From a checkpoint of a small transformer trained on Wikipedia.
Size: 15 layers, width 384, 3 heads of 64, MLP 1920 tanh GELU, vocabulary 32000.
Architecture: biases, tied embeddings.
MLP neurons of a small language model. Each row is named by its layer, matrix (up: input weights) and neuron, and shows model dimensions 0-127. Each number is 128 + 32 x the weight over its row's rms, rounded and kept within 0 to 255.
A block is one neuron, or neurons of one layer that tend to fire together. After each block is what it responds to, as a language model described it from the Wikipedia text at the highest values.

L9.up193 [132  97 144 118 151 112 165 128 129 155 134 124 117 146 158  89 126 164 182 149 132 124 155 178 131 112 156 143 113  55 111 144  92 121 149 129  97 133 144 122  68 175 104  84 123 183 141 133 151 128 198 178 140 200 134 156 104  73 134 107 116 105 111  72 126 114 136  91 124 143 134  94 137 175  69 150 145 188 138 153 160 136 149 144 154 166 151 131 134 111 130  95  58 139 121 158 138  74 139  84 117 140 134  80 137 115 129 130 146  61  75 145 118  97 152 152 120  53 162 155 136  80 141 115  84 116 150 148]
L9.up224 [105 125  95 187 141 132 108 105 149 101 168  81  94 166 189 112 136 146 152 114 142  93 162 160 152 130  64 175 107  84 232 151 151 158 112  97 145 111  81 156 138 200  58 128 147 214 162 183 141 100 180 123  97  90 139 183 121 134 106 131 138  90 123 166 153 125 139 121  88 112 123 178 113 100 133 176 150 129 128 188 102 118 168  73 157 138 135 102 171 132 143 124 114  96 139 121  98  78 116 105  88 143 146 136  92 103 155 156  86 103 130 139  85  97 148 210 154 123 134 129 117  90 182  98 165 111 177  98]
L9.up523 [127 124 106 117  97 110 147  93 113 126  95  99 111 155 123 110 115  98 160 137 160 109 123  86 142 103 211 173 146 148  93 123 148 136  92 105 124  94 120 131 112  94 145 149 126 138 121  93 116 143 106 121 147 133 146 140 194 173 141 131  84 129 154 141 106 154 147  46 123  86  83 172 149  78 169  69 149 186 106 165 145 114 140 163 110 108 184  98 110  35 114 116 124  59 123 159 143  78 108 172  78 145  69 108 118 160 128 140 173 174 152 137 116 137 107 149  63  71 111 166 103 149 104 140  64 138 108 103]
L9.up1238 [ 69 114 144 140 132 128 122 111 126 168 178  68 137 148 159  77 164 117 113 136 146 128 134 143 156 142 118 111 144  73 113 124 122 163 113 194  55 120 141  71 175 188 115 113 106 143 140 158 136  95 131 153 143  94 109 132 123 160 183 140 134  99 140  99 117 112 178 147  88 121 135 140 145 151 124 129 167 132 140  78  90 133  83  73 144  88 139 102 119 133 178  95 117  93 183 172  97 141 127 137 160 202 143  77 141 132 128 118  57 114 117 153  87  87  99 163 121 135 176 122 100 114 105 107 103 124 186 152]
Description: Title-linking connectors. Connector words and suffixes inside formal titles and names, mostly "of" after Duke, Duchy or House, plus ordinal endings like 501st and 20th.

L9.up485 [157 110  96 182 116 131 130 137  87 124 168 119  77 195 134 143 105 152 179 162 107 102  91 120 150 156 171 166 117 149 141  96 139 103 171 150 128 119  92 105 234  93 177 105  75 154 109 106 153  91 185 174 128  94 147 128 181 129 159 105 119 166 120 161 132  97 121 125 160 149 165 129  97 120 149 167 147 150  81 106 169 160 182 123 103  86 103 169 141 125 176 119 146 219 213 136 156 130  56 126  83 171  81 118 110 108 143 101 148 143  98 194 163  91  95  82 146 148  98 161 162  73  86 127 173 129 179 121]
L9.up819 [132 114 103 166 133 167 147 128 119 126  76 109 136  82 151 126 148  92 150 109 118 103 125 105 100 169 139 178 166 211 131 148 115 115 130  96 149 120  79 130 105 131 177 130 122  84 112  85 102 149 131 144 130 186 146 127 116 178 200  98 127 154 178 135 150 127  61 122 134 131 157 101 112 134 148 187 114 123 137 100 114 127 107 152 144 139  62  92 134 122 135  59 171 156 105 102 113 147 119 174 128  61 131  91 106  84 170 117  94 131 169 166 121 152 134 152  96 154 100 122 184  81  80  92 146 170 154 151]
L9.up1079 [103 148 134 117 136 143 185  87  97 129  98 107 148 122 146 146 114 111 144 160  89 126 167 105 130 111 120 144 170 142 132 190  90 145 109 140 181 102 118 144 122 152 137 125 125 179 110  97  92 169 162 128 125 169 141 127 128  58 156  77 122 140 140 123 147  99 125 102 162 158 137 140  79  79 158 118 141 168 111 150 138  78 122  82 124 102  52 146 143  99  98 150 143 157 128  52 138  77 121 138 129 138 141 117 137  99  86 108 145 116  23  98 148  95  79 140 176 128 116 163 122 151 154 152 226 136 104 158]
L9.up1452 [214 128 123 173 157 166 185 122 172 102  63  96 158 141 165 133 144  96 119 112 129 161 141  84  94 111  90 156 185 152 134 121 163 135 108 119 157 139 116 140 139 150 142 114 120 113 182 101 125 155 135 152 127 106 154 115 102 105 102  74 108 116 166 108 100 100  53 107 163 119 100 139 109 154 176 106 204 177  90 145 102  59 181 111 116 132 142 200  63  95 137 117 126 124 134  34 144  64 174 195  95  94 123  66 131 107 132 125 124 162 190 105 167 176 107 165 156  94 136 179  77  91 126 127  97 100 146 151]
Description: Section-heading closers and breaks. Closing == or === of Wikipedia section headings like See also, History, Etymology, plus line breaks ending paragraphs or list items.

L8.up212 [170 129 108 106  73 121 204 164 132 127 146 147 158 114 136 136 123 105 162  73  42 156 140 124 119  81  89  89 102 129 163  84  72 120 131 141 149 107  93  68 148 134 146  92 137  51 115 121 121 154 165 195 103  70 151 114 159 137 151  64 132 149 199  94 129 114  83 124 105 181 159 140 110 181 128  82 108 195  67 160 163 128 153 126  62 124 190 108 124 131 120 117  93 106 135 131 174 123 129 106 114 125 135 165 154 152 193 132  91 155 102 147 107 156  67 107 127  95 144 109 158 110 143 177 173 107 209 120]
L8.up348 [189 120 189 120 130 184 183 138 135 182  93 107 115 168 117 148 123 118 112 119 109 128 156  72  93  83 155 112 138 123 133  96 154 154 103 144 154 155 112 139 163  95 155 113 111 182 123 121 119 166 122 178 143 105 132  87 139 182  59  79 168 177 143 127 110 128 151 151 160 147 134  78 113 155 200 136 174 196  67  91 115 127 110 154 116 165 159 102  96  94 166  96 104 137 122  75  98 158 151  74 115  95 133  94 113 183 152 120  99 125 114 124  75 176 117 149 140  92 144 109 143 128  77 135 143 122 151 115]
L8.up642 [133 119 181 110  54 144 149 155 102 116 137  63 128 116  81 116 143 165 133 146 114 116 110 132 133 117 191 116 120 117 121 103 159 162 138 123 188  51 148 126 211 114 175 128 145 107 124 142 132  52 106 115  98 101 150 142 144 151 127 102 154 155 175  88 109  69 162 148  80  81 152  93  62 119  92 183 166 118 129 165 136 152 195  69 121 157 143 136 177 168 155 105  93 137  92 110 171  75  90 154 134 111  97  96 114 174 121 176  78 141 135 122 127 126 131  89 139  91 107 161  94  89 137 125 207 170 163  64]
L8.up1915 [150  89 111 111 106 177 199 175  85 107 130  75 132 106 177 135 129 130 184 121  96 171 142 134 138  84 147  43 149  87 143 105 143 104 171  87  94 127 145 116 173 122 140 126 184 152 137 122 104 103 168 125  85 123 172  98 157 133 117 106 147 153 123 101 157 112 131 120 139 130 121 139 148 166 139 141 153 177 124 148 173 120 140 173  74 135 157  92  71 114 135 166 120 131 172 114 130  82 106 155 130 115 126 111 121 114 205 103 104  82 155 162 126 125  96  91  70 131 117 140 161 132 145  82 159 113 170 108]
Description: Paragraph-ending line breaks. Line-break tokens right after a paragraph's final period in Wikipedia articles, usually before another blank line, a section heading such as ==Club career==, or a new paragraph.

L12.up1299 [ 79 144 182  91 150 139 144 141 202  81 161 114 126 117 102 167  91 120 134 129 152 130  98  72  74 154 132  37 157 113 128 151 105 115 148 113 110 119 121  88 125 124 166 203 118 146 115 112 213 123 185 105 118 139 109 110 116 147  38 195  84 151  51  98 139  87 139  73  73 170 114 143 138  86 113 137 144 165 121 155 158 146 207  85 132 153 125 112 111 130 127 126 166 109 118 107 133  75 143  76 137 162 165 123 133 125 132 241 114  88 119 169 160 144 137 159 168 113 105  82 114 169 109 156 124 118  97 106]
Description: Repeated name ending. Final word piece of a multi-token proper name when it is repeated, usually opening an article's first sentence after its title, as in Liti-ja, Re-us, Marien-borg, and mid-text in Qi Bai-shi and Lund-gren.

L8.up456 [ 79 133 130 147 118 129 100  52 129  35 158 147 124 118 148 119  70 125 143 152 134 103 157 141 132 132 122 165 170 121  98 146 120 159 107 125 155 105 149 112 172 129 144 184  89 156 180 113 162 121 149 125 135 116 147 160 109 139 107 135 140 109 143 127 136 134 136 107  69  80 144 152 114 126 159 110  67 164 155 178  91 119 123 150 125 135 130  78 131 152 119 121 115 134 100 112  91 143  81  77  78 151 149 144  97 134 131 134 127  69 173  79 166  77 126 174 167  63 104 156  76 104 141 144 143 115 127  77]
L8.up838 [127  64 120 137 130 148 166 110  85 112 148  94 146 114 105 104 115  94 120  68 122 107 139 193  93 120 121 132 107  97 155 119 101 123  93 140 122 101 149 125 127 123 117 102 132 166 182 136  64 178 174  96 151  97  99  80 132 138  96 153 105  83 206 103 124 109  65 137 139  25 109  88  93 136 108  71 134 138 140 176 130 104 161 110 135 118 136  83 124 193  97  79 140 122 120 132  55 105 135 174 105 156 138  85 130 157 120  73  56  82 182 154 146 140 140 149 147 143 122 161 153 126 159  96 144  98 129 116]
L8.up1032 [ 78 109  80 126 152  85  94 111 145  81 129 133  75 160  92 145  80 116 138 133 148 147 104 112 192  70 149 147 151  67 190 190 145 144  97 135 120  78 175 102 153 133 132 208 147 192 136 113 138 130 150 129  62 109 161 197 153 148  99  94  91 125 126 126 154 155  76 142 122  99 108 128 131 128 164  54  78 168 123 113 131 179 174 160 122 130 117 144 126 110  96 129 129 150 129 157 122 139  73 206 122 193 160 172 142 119 176  54 156 107 172 152 121 117 153 156 113  96  82 173  89 115 141 131 134  87  83 149]
L8.up1230 [ 70 141 156 114 153 144 131 107  69 109 139 110 126 105  92 116 164 167 147 180 118 113 166 116 150 154 134 166 103  48 147 113 108 127 121 135  68 111 114  88 175 140 124 111 121 181 175  88 116 154  98 114  97  86 133 135 183 142 133 123 115 186 127 152 184 124 101 111 147  83  97 125  27  97  76 121 108 159  98 149 119 155 149 169  74 134 103 116 113 174 168 112 121 109 135 137 121 158  88 151 107 184 180 115 136 207 149 138 121 146 165 136 135 138 116 140 143 147 145 177 161 121 181 145  98 113 159  90]
Description: Military unit designations. Numeral or ordinal-suffix tokens inside military unit names such as 169th Infantry, 101st Airborne, 3/10th Marines, plus weaker hits on "the", "of", "in" before organization or group names.

L12.up79 [137 157 104 145 118 153 133 142 134  86 114  90 123 128 101 165 123 127 194 121 173  80 164 126  86 175 113 168  73 152 120 143 121 102 122  92 150  87 136 122 156 114 150 117 110 147 179 148  98  76 144 121 134 108  98  90 132 135 108 126 133 160 134 148  97 164 150 164 150 108 160 101 129 117 166 104 119 160  85 114 160 131 177 173  87 147  72  94 151 175 102 198  71  73 135 162 136  92 164 124 110 111 119 173 141 154 141 105 140 114 158 175 102 166 134 152 139  86 149 186 116 178 151 122 107 153 159 161]
Description: Pieces of unfamiliar names. Early or middle word pieces of rare foreign proper names (Hénault, Drúedain, Hephthalite, Kedgwick), plus occasional "or"/"and" in lists and table pipes.

L9.up102 [153 132 147 138  90 158  92  81 142 173 117 119 165  40  99 119 106 108  86 105 107 131 137 189 168 104  95  80 126 124 108 107 174  73 108 103  98 139 110 178 148 165 144 101 176 139 142 100 104 120 107  70 164 100 118 108 145 143 104 153 114 155  66 145 132 140 189  84 114 169 133 131 189  65 139 136  74 129  83 131 123 111  97 117 109 143 134 160 143 168 152 138 106 120 132 111  94 150  82 143 108 173 109  67 189 172 144 121 144 134 176 184 169  87 146 192 151 157 108 172 160 152 149  92 154 174 147  93]
L9.up334 [134 115 113  88 155 127 140 148 131 112  70 126 117  71 132 125 124 121 125 171 145 119 147 169 140  98 170 125  81 176 132 169 121 107 107 145 157 116  83  86 164 129 108 143 120 149 116 141 150 144  85 128  96 170 182 173 123  81 102  73 141 155 135 160  76 130 158 123 156 145  86  83 116 126  79 181 137 138 127 221 157  43 122  83 113 108 104  77 118  88  99 115  72 113 151 128 121 142 134 154  94 105  85  56  95 102 126 151 114 112 139  67 127 153 116 138 117  81 108 136 141 171 193 147 178 118 164 122]
L9.up547 [ 80 120 141 118 151  74  95 121 197 110 141  63 131 115 167 153  96 154 146  98 186 103 174 111 131 205  74 134 131 196 161 117 108 121 178 112 160  96  89  91 171 124 122 155  97 133 152 146 126 129 135 116 167 201 174  94 139 133 113 133 178 159 151 105 134 127 115 140 121 123 159 109 165 163 113 162 115 168  88 124 154 130 150  98 135 116 107 134  91 135 184 131 122 144 124 110 117 121 117 162 186 142 131  60 107 117 146 133 151 119 140 137 153 118 128  96  98 148  58 121 130  88 129 118 115 118 174 128]
L9.up1150 [186 135 120 166 133 136 132 136 140 124 121 142 139 126 151 148   0 100 160 144 119 137  54 187 125 105 150 127 121 126 128 119  33 139  91 156 140 107  98  94 143  88 117 131 101 154 149 104 124 114 102 112 103 142 154 118 121 169 101  83 180 111  86 139 203 154 161  88 119  98 133  83 150 142 130 186 155 115 110 172 108 105 129 119 121  91 159 143  99 181 145 123 125  96  98 132 136 145  33 137 154 151  78  76 126 159 137 153 120  85 198 104 128 178 135  69 131 127  71 163 130 109 163 118 101 156 104 131]
Description: Mid-phrase function words. Prepositions, articles and other function words inside expository factual prose, often right after a number or noun, e.g. 3.5 in, 45 to, ability to.

L9.up47 [ 95 121 139 124 196 210 165 148 136 144  75  91  83 178  82 122 122 180 106  90 144 116  84 125 150 177 123 106 130 115 136 120 112  99  79 134 122 107 127 111 138 150 169 141 101 123 115 204 135 159 157  85 142 173 121 142 131 161 113 110 103 140  68 137 146 143 159 174 105  92 179  75  84 134 158 158 139 123 155  62 152 115 118 144 145 107  94 170 164 116 119 144 140  91 139 129 132 111 129 142  60  56 118  50 168 102 160 179 178 145  69 128 128  93 121 156 199 116  82 103 115 141 140 156  60  78 160 127]
L9.up552 [115  75 115 126 116 175  98 113 135 173  97 129 133  97 171 127 103 123 122 106 138 128  90 163  80  97 106 106  63 139  97 135 153 142 124  93 125  90 140 135 204  83 113 144  91 172 100 156 120 132 116  97 118  92 147 148  94 142 154 158 163 140 233 128  97 168  83 181  93 104 155 190 171 131 133 167 107 197 143  34 145 137 155 118 124 146  55 137  91 105 128 156  84  82 125 132 123  47  77  99 124 100 118 126 173 107 177 169 124 102 136 130 155 149 125 136 124 100 131 145 103 147 119 126 130 152 168 139]
L9.up1069 [106 110 118 147 106 141 154 146  83 160  85 119  62 121 135 147 163 138 207 162 161 110 145  96 120 149 168 155 175 141 155 128 163 107 128  80 116  90 122 110  78 199 150 100  84  95  58 120 127 114 146  83 119 156 180 125  73 139  90  93 152 123 109 100  84 163 169  98  99 134 159 115  96  94 153 151  79 152 188  39 145 160 128 139 165 171 140 174 155 146 108 111 125 110 138 145 205 167 119  85  90 119 141 123 131 130 143 139 163 103 120 114 110  99 108 119 129 127  96 138 116 128  82 129  58 170 103 130]
L9.up1303 [ 96 163 117 104 146 169  66  96 158 149  92  68 106 107 107 116  91 127 136 118 144 151 130 131  98 131 130 122  78 148 137 138 105 101 140 123 138 118 124 155 166 121 104 158  82 141 135 138 140  89 120  83  70 106 156 174  83 150 112  95 162 166 126  90  49 163 102 122 125  46 117 176 161 146  85 157 131 135 115  92 158 132 145 156 160 126 129 144 167 147 116 167 126 109 151 117 112  89  89 143  87 110 100 159 149 155 137 204 106 133 106 134 115 118 177 133 151  96  93 109 160 147  96  58 126 176 163 165]
Description: Article lead and caption openings. Early tokens of the line right after a Wikipedia heading, short description or image caption, e.g. The opening the lead sentence, caption words like "on"/"of", a caption's closing period.

L8.up136 [106 149 154 154 117 115 130 128 104 148  57 158 117 132 120 100 117 142  90  87  70 101  87 120 176  82 148 127 148 173  95 136 115 120  88 154 158 108 177 141 127 121 122 101 106 102 151  81 151 179 117 135 131 122  60 133 170 149 142 137 146 140 120 165 140  55 101 111 115  88 168 143  99  91  65  64 104 119 114 170 115 155 153 125 104 151 141  82 149 125 123 144  88 129 171 138 173 127 112 142  89 176  75 135 165 141 162 133 139 150 150 133 128 175  83 108  98 112 116 157 149 110  90 176 104 101 118 168]
L8.up271 [137  95 155 120 156 147  92 170 170 134 138 116 125 152 183 172 202 121  76 149  66 143 176 134 131 125  91 128 147 101 123 140 123 137 119 150 169 143 154 150 180 105 131 160  96  81  71 110 121  84  97  95 130 108 113 124 179 105  62  99 110 138  73  66 106 143  82 125 176  53 164  40  90  57 220 136 111 105 127 109 128 131 156 121 187  69 135 152  68  91 146 147 130 163  77 130  69 123  45 237 176 127 138 108 125 118 143 183 203 122 130 130 116 171 172 161 143 143 147 103 118 165 124 116 171 100 103  84]
L8.up1540 [118 181 135  84  97 128  55 192 151 137  76 130 113 140 132 160 143 109 130 152  62 136 104  84 143 140 143 164  75  80 141 140 163  85 133 204 208 127 131 121 124 149 170 151 135 135 144 115 138 134 102 124  84  87 123 105 150 140 119 149 137 119  80  78 148 131 138 107 108 124 153 151  99 114 129 123 106  77 104 142 162 144 138 193 135 125 118 117 170 111 159 115 143 124 107 119 162 129 164 148 120 124 153 134 146 109 105 114 114  62 108 105 156 139 103 170 147 106  60 183 135 135 139 157 146 116 156  91]
L8.up1734 [ 97 103 190 111 147 136 138 184 136 100 132 127 131 208 171 165 158 129  74  82 148 152 143 169  90  92 145 136 118 154 152 123 164  71 137 142 115 138 172 237 166 166 165 184  91 120 135 137 161 148 137 101  97  85 152  95 163 160 153 177 132 126 129  96 136 110 141 112 144  76 136 134  67 124 173 165 162 127  92  96 147 190 186 131 114 155 122 139 100 127 148 164 136 188 114 132 101  98 140 144 117 118 135 108 126 106 112 111 113 130 156 133 152 110 132 130 141 103 118  97 140 169 121 161 131 183 144 139]
Description: Second word-piece fragments. The second piece of a word split into subword tokens, mostly inside proper names after a capital letter, such as R-id-gway, T-ub-by, C-rum-lin, G-wan-abe.

L12.up998 [108 126 196 119 151 111 108 142 138 174 137 183 114 183 150  97 183 134 117  83 119 100  98 123 152 206 138 120 107 124  94 171 141 163 160 130  79 117  98 133 110 186 126 121 126 117 141  77 118 132 158 143 104 163 146 152 132 104 151 149 115 125 143  92 144 124 148 181 119  77 141 149  79 131  59 174 137 166 150 105 116 120  98 155 144 117 126  63  94 162 137 152 170 144  69 139  74  93  77 132 177  81 105 173 168  66 168  66  81 120  64 162 137 112 100 133 156 127 112 110 151 124 177 149 112  86 120 136]
Description: Start of multiword names. First word or piece of a multi-word proper name or ordinal phrase, often after "the": 3rd century, Second Raiders, New York, Communist Party.

L8.up420 [ 49 158 148  93 131 132 112 125 128 101  90 104  41 152  64 170 113 147 113 193 140  93  72 164 136 145 146  96 153 140 136 194 186 148  92 103 153 121 142  85  95 117 130 189 140 124 151 163 156 158 117 145 118 102 118 105 118 142 158  88  93 156 118 117 175 154  99  89 144 139 104 113 100  97  99 226 125 161 126 135 148 169 173 102  92 141 158  85 149 122 103 205 101  80  46 109  93 159 135 120 180 113 126  86 187 149 210 116 171  97 156 152 128 113 202 118 112 157 100  74 168  96 155 172 101 129 144  72]
L8.up1013 [134 142 127 103 213  84  86 120 148 135 148 158 123 126 123 125  98 162 155 176 156 108  84 195 130 127 122 124  76  61 148 128  76 109 149 164 157 173 123  63 150 149  43 166 114 127 132 107 150  96 129 106 132 129  86 134 136 119  80 141 151  65 162 165  79 182 123 139 135 110 157  31  71 123 144 132  64  84 165 154 107 102 143 138 165 146 124 146  71 163  99 136 125  18  52 108 138 134 125 142 154 145  94 126 109 135 220 113 173 169 147 103  91 134 129 171 147 172  75 115 115 115 127 105 191 112 148 131]
L8.up1105 [ 52 110 152 125 168 142 114 146 106 143 146 142 169 115 171 143  66 135  95 140 175  92 177 129 111 144 107  54 166 132 147 157 105 127  95  77 204 131 174  89 108 116  94 115 115  98 109 193 153 202 113 111 116 154 148 118 155 159  96 136 122  94 117  87 155  84 143 101 149 142 126 127 147  82 114 139  95 102 159 140 124 149 144 153 108 115 136 112 142 169 123 156 129 101 132 139 123 116 167 101 149 146 115 107 161 141 170 152  62  92 148 138 140 145 119 146  69 191 112  59 163  76 120 115 115 100 134  73]
L8.up1309 [180 150 164  86 123 111  66 142 180 186 115 134 136 150 117 138 102  85 117 131 159 136 141 143 167 160 135  66 130 104  99 114 123  73 127 118 148 118 116 135 160 109 111 172 104 150 102  92 145 150 198  78 134 182  86 107  96 174  75 109 102 105 132 102 204 126 152 171 127 142 172  79 121  96 104 164 142  99 124 157 149 122  61 120 136 181 124 169  66 202 131 149 157  98 131 144 121  85 140 105 148 109 101 125  97 173  82  98 164  98 212 143 151 133 159 177 140  90  92 101 124 120 132  91 118 100  75  66]
Description: Descriptive part-listing prose. Mid-sentence words, often function words or adjectives, inside descriptions listing an organism's or building's parts, e.g. outer margins, long neck, 26 radial spines.

L12.up1647 [167 166 159 130 194 180 108 124 103 174 129 138 180 160 162 104 152  77 163 184 155 153 141 154  79  92 198 170 107 158 138 162 167 130 152 183 147 111 140 107 100 104 152 117  96 158 151  80 165 142 142 119 147 161  92  71 141 171  84  88 125 146 174 143  70 107 191 164 112 104 159 125 112 162 168 103 147  71 123 110  63  87 110 126 148  98 126 162  91 112 141 119 217 183 106  33  90  66 141 125  88 144 108 106  74 131 120 153 110 168 129 103  91 163 165 125 126 143 161 167  73 144 136 144 122 124 181 122]
Description: Section boundary tokens. Closing == or === markers of wiki section headings, and line breaks ending infobox lines just before a new article title.

L9.up405 [143 122 106 138 185 120 134  82 149 103  95  87  61 109 158 126 115  64 121  76  83  71 120  99 121 106 120 107 135 120 129 113 175 127 149 145 102   0 106 117 152 155 141 119 154 115 115 174 170 159  78 101 109 150 131 106 145 100 120  72  91 151 242  73 122 102 107 169  83 132 194 174 143 111 143 115 164 112 139 153  87 115 164  88 167  97 148 110 140 151 137 144  88 129 127 182 162 123  97 145 154  76 128 122 138 131 208 102 141 102 107 153 121 122  92 134 115 137  74 119 131 116  97 114 154  90 112 132]
L9.up1124 [183 105  71 133 164 177 119 167 134 123 199 180 145 153 141 186 187  85 102 140 123 142 213  70 117 144 136 135 127  51 140 121  96 103 122  93 139  88 155 163  82 118  79 167 114 140 155 154 131 120 126 113 148  80 111 129 121 140 130 114 109  94 117  61 120  78 142 171 130 131 138 125 136  60 123 118 135 136 159  49  85 148 209 174 156 116 144 121  89  75 154 119  77 125 129 135 111 112  71 118 110 108 103 141 111 154 170 122 119  71 100 133 124 102 133  74 115 120 130 147 190 166  88 124 177 162 176 125]
L9.up1743 [151 149  76 136 115 115  79 160 117 176 137 118 118 197 133 131 113 127 113 175 145  84 105 133 138 122  81  96 151 157  93  91  35  92 124  97 130  98 146 182 170 125 200 127  84 143 164 117  67 129 151 178 118 147 174 135 147 192 136 161 167 124  92 139 134 166 107 127 136  84 138 144 132 163 144 178 134 128 177  77 134 141 125 167 144  89 201 129 143 140 146  98 140 125 126  43 144 107 184 112 131 171  63 119  79 108 199 182 118  97 104 149 164 128  92 121 146  72 115 190 103 136  81 166 147 112 135 115]
L9.up1895 [101 109 138 121 110 133 133 113  71  89 127  98 141 167 139 118 165 143 127  64 162 142 172 110 134 164  97 176 143 115 186 135 196 141 133 105 187 125 212 124 146 134 162 165 118 107 109 110 184 113 105 134 137 105 202 123 130 164 193 123 107 110 140 151 121 118 106 133 140 100  79 100 130 134 169 113 134 139 120 186 122  92 145 138 132 159  88 120 177 164 146 158  67 126 111  64  68 153 116  96 119 118 119 126 163 129 122 159  96 107 158 128 150 118 115 143 184 116 139 212 154 149  88  88 176 136 115 122]
Description: Mid-word subword pieces. Word-internal fragments right after a capital or short first piece, mostly in names and rare words, e.g. W-ign-er, Gw-ed-uck, Sch-al-ke, R-&-D.